{"num_hidden_layers": 9, "hidden_size": 320, "num_attention_heads": 5, "num_key_value_heads": 5, "head_dim": 64, "intermediate_size": 640, "vocab_size": 8192, "hidden_act": "geglu", "norm": "rmsnorm", "norm_place": "pre", "norm_eps": 1e-05, "positions": "rope", "rope_theta": 10000.0, "rope_fraction": 1.0, "qk_norm": false, "attn_scale": 0.125, "bias": "none", "tie_word_embeddings": true, "parallel_block": false, "init": "uniform", "init_std_qkv": 0.0265, "init_std_o": 0.0, "init_std_up": 0.0265, "init_std_down": 0.0, "optimizer": "adamw", "learning_rate": 0.000938, "beta1": 0.9, "beta2": 0.99, "weight_decay": 0.049, "lr_head": 0.0043, "max_grad_norm": 2.0, "warmup_steps": 368, "schedule": "wsd", "decay_fraction": 0.87, "decay_shape": "linear", "final_lr_fraction": 0.0, "batch_tokens": [16384, 32768], "max_seq_len": 1024, "doc_mask": true, "train_tokens": 348900000, "max_steps": 15323, "dataset": "wikipedia_en"}
MLP neurons of a small language model. Each row is named by its layer, matrix (gate and up: input weights) and neuron, and shows model dimensions 80-271. Each number is 500 + 50 x the weight over its row's rms, rounded and kept within 0 to 999. Numbers have three digits each. A neuron's up and down rows have the sign that makes its largest values positive.
After each neuron's rows, "fires in" lists the words (lower case) most often at its 100 highest values on Wikipedia text that the model never trained on. A number after a token or word is its count.

L2.gate533:528419525532481540547547464378455587569478403422498493539447571529462452504533429455545392469464482586635491501577523510467556501466394491562475483540556519534561520571463528517529485455503536503477544439573471446544524549516459464390524624559515530407428400484517529440509479524527449554551459378455550542521455519566615607431494465498456408524451518406568528466485409467514565440561644534553470546442471480603430497443484539472422548562454437407529541528519531529466478478509431451474508553515500481507417407553464523445489541519546492595488439426458537515521529413492511519
L2.up533:450506491423518497481508549475465576565461512517482552526446457534579578513472550496565486525549454524542623556464542558555475510490476546500521534507530455483480554581450478479520520554485456562479539561497538631481526490466513466427568596550525458494474489515457476542501522553445529502436497530555527560493460546513454408492493459481438533496454476494397530480575468513455468428496385539563526565463580509469453542512516549516500359417516553480427508526457498357544493429462417390495475462543526520456437532575508400471486552519510531483631493496443432486426506388518509492
fires in: "11" 16, "10" 15, "12" 11, "13" 7, "9" 5, "6" 5

L5.gate406:546530483398477537538446500464522523485614520459566444498455526449520442534509477504605557557536563424494510525506501468533528521411583463559392465424451495452427525553508461477526543532505498543433485528444512582535520465508520554530479582424551454456609505513559461392523455517486552515581421474518473486488515547465501535529574449502582520489464512566536406377453521600542527449541545490572548512417531518553512447509575514567547499466500608455537469462527586477625409524458548543415429485487469581462514513521550496450522485508494491538523526447476563511530437432447467563
L5.up406:505449562529469499554523457566544534559565470505485510466408547464533484612455422501562581504469521383455435411464485503471415457460549503570449411490466546436455534545512491515574533623573523539460493531492490499454509521517530526525510546412508507495523552524612441381477401511477518535552424505547379529459517499438503459563508548547534586554427487454494486402458527598434529472539504552580523486497482510487452466446513440596430478479503535429481422514452494461540460567479549574517464475566442496380453521468638529463480498449527472525515519468548540545521461463480519561
fires in: "book" 25, "daughter" 11, "film" 11, "wife" 8, "children" 4

L2.gate91:522471513519511591540593551576530511468527480511505517461484539481327325400522462545426471476525552541546438448536547485485466508476462573500539500516506562611441454456433529398585613529498472528500529497369488433530544433581461510460461475475452568481498412490509497456556503556533514522510521561522504455565571434558468500532460532557468558538540460485543519503513483510500574433526455505535457452510485493565410510435442512514554493586506545511555501511494503571460525483510584489479523483459493497551572469413549492564480523527445527484496626452461482543541600478552600575
L2.up91:496505565447484460527534516559579456472406489476557497572475542512379420532504544502412501472486534471468541429531549478583506505536308514461540526524423504390543479499599550496485502543486544459390552516608520530512473499491473442424526557481508578469556387477470419448547498598479436466495450515500552542492539401485481461474538541506532499453478527529514483472571560567419441506440481522388478526572418463491526610473507547514497435406497454481463501574521456542393547571471479530554511467484581518513586548495551526465513425446451588603468415505469459567529491502518517490
fires in: "being" 38, "having" 10, "playing" 7, "serving" 6, "going" 5

L2.gate5:471448496530469412639471587430413521429511548400556520488552461473541557553514505504522497496473461503451607423453530457551574416397498522524464457505453600424483553400566466552495521553587489491464409523536533455489514518514443557482502552548483572435530474582478510505555547478413545538596539495423452513514489497487502494673445553521428507497459419525507501521498390409507512548423483545454498482501470578475502441413564470482502499511424547436546510448399541489413556432419553474493466445609524459526559470445525509503457548468509407510544456505411495440497520552479522569
L2.up5:476539444518555524504477494400514523467488512509460449446424494509579528521399514485541549429448540411513515532483525456566511493467626469534516496419487432481457532475516462520530470584471482446508458379510457569426483461444566501485482450472481584479537449485568403548543513522479612539480524624565483564474552606531454476501433550497520523476458509558501450415550489505477391474505396549503559375474471535525513497411417520548437538492484552453527436542525393416515463466579490537466470519510447494479467514485507573493499523456475553416531539472586494449504503558411505593
fires in: "a" 52, "aon" 7, "aidan" 5, "aut" 4

L2.gate636:449507481581548519530553616524497433521484556550543375444388457509566473478438484525543485513499520536510642567441497438476429452472498515535578495515535548453456441447538501540523526497484484411498460460527525490478529463444396507548468504518517447474488514536624556529496516510421486536424501514517526522590434373583483542459580495530457608560490488515462573542510427524539453426445500475484566466543488457474510521568564483511557410495632532541477505563490498493511506546488568551476425422501572455492483529561552527508527449440496556534475570497502516405550480523524523554
L2.up636:431549486509551524587461585509390513472579597418600521541436493481582541484525592491527466485553489412483452508483546470584538506555538491534453540487461487533595558421497551461483562553438443551477486465510491502567542504518356542464459434443438431442538474511601557526482450523418474513565510495442430506494497471463504572422474543479568505475468521588439463431560478551555546562488489512499560524463525584420605553454527519471605418529533504460470506467449507540556439433519466627439375471512541438500484474534555474456600396452513550536490456585501470564520515474451484483
fires in: "state" 44, "village" 16, "county" 15, "district" 7, "country" 5

L2.gate241:432508410504486596528491528560477528424498557537520513412506546577461530499495505532458489495535530492456494519573594462518485501548559587442492555482411510557529450485531397523474504488458511595494470470465504390509559526546553460581522540534538455485447453445521432555420559549440518484545505502468493556475592491497503493480447428519423514510463470450542428538463430568505532560504412468476438505513494516575496485499443354465413541451433577576519485482420526398544470509591573552491452401452494505583506518467475519473575422527513547560457548613557526561484506408514515478
L2.up241:463537508484418563501566448567481439380436590444529537424481521458536540414386502594527482524513526503458463548456529492647487499450558484580541510508461540510577474559525514565449547555410515516479423535495468466562554532573494480575485483536464485520446533569496407550518504521441570529541479416503528538554534420610386507479500404518517533521461600465449481520532499503481479562497508501506510537529490491540533528521465499368472466419481529473490419530550567515512465505548514473450418492484508396593558595501461450459514491454580522541473470535480490515441378492452551560
fires in: "city" 30, "state" 29, "county" 16, "town" 12, "united" 6, "township" 4

L5.gate263:543451504549494553512543502527536514498441525519565500521523517502484490461517501440495585514457471470440439460452493511448529481522539468526536391522504446453526458483476475524488496490486538461487490453439607477525575525427448403596610494495467461497503539462547508511458520529540450488658453461491511507428462495495483570473445478506667464498478517522446411499571487548508499538526412469477487497516563475527489400443485460499535435495518521472527409505564554619439415509412590540476546531506545476498521415562494517458598373459557561553481507543464527491473624497444471456
L5.up263:499468490533586558474485464595525472480395449471546497557512524604531457378560469532467605442515457475428489524411480497444538477541444513546502380560569547530542476539431479556390499539457527497481513503453463532580562489470548432582506538476497442485479480384543522498510513499579470531603474526514509510462491460540421485499536557593617500537507476479485401458578509498447458496530382507468484544511449436579534396530505411533487454476572538539518462553607491566515435481420569519497530490436532521536455548521469471531509459437508543501517453493599554531490610527450513499
fires in: "english" 15, "us" 11, "british" 9, "german" 9, "usk" 6, "russian" 6

L2.gate55:547527600480501491542434569442456384486539513440409524446500534440352452522463509517547529402498494487483527427433559534512545516571497583546453396533503460455469478506516486435417518488526418461437526582471459491524414540492490502518485476570509448454445475435480460578484561521542518571430482480492530497473442470571461445574420469500506518488561465408465441506449533470584562537586526465406462454541574467408534402479477534487524568560529490585532534521501442468580477518535425481464473545449520486515598439502410555449512542460643457470392516542461500478507439516476454439
L2.up55:523437570581555593560496472521554457528502552527527494447441424485447547473507478523485455520500525410481476509410515482463425548467489562543532476379450547460632482550441509419423553502414482455453466511430487546538550487469502460515451532560482466488483448553533496529528464491589400532472439485428442589438510377437549478610544433462528570489570584426594471515554487514445508463500524517416560443492481502454574547617459482469462493507472458523507500611527447418542569435559503467432567512408540587508453453479612450530546433459453598549508528483497532532489512482524529453
fires in: "club" 26, "athletes" 8, "teams" 8, "season" 7, "workers" 6, "league" 4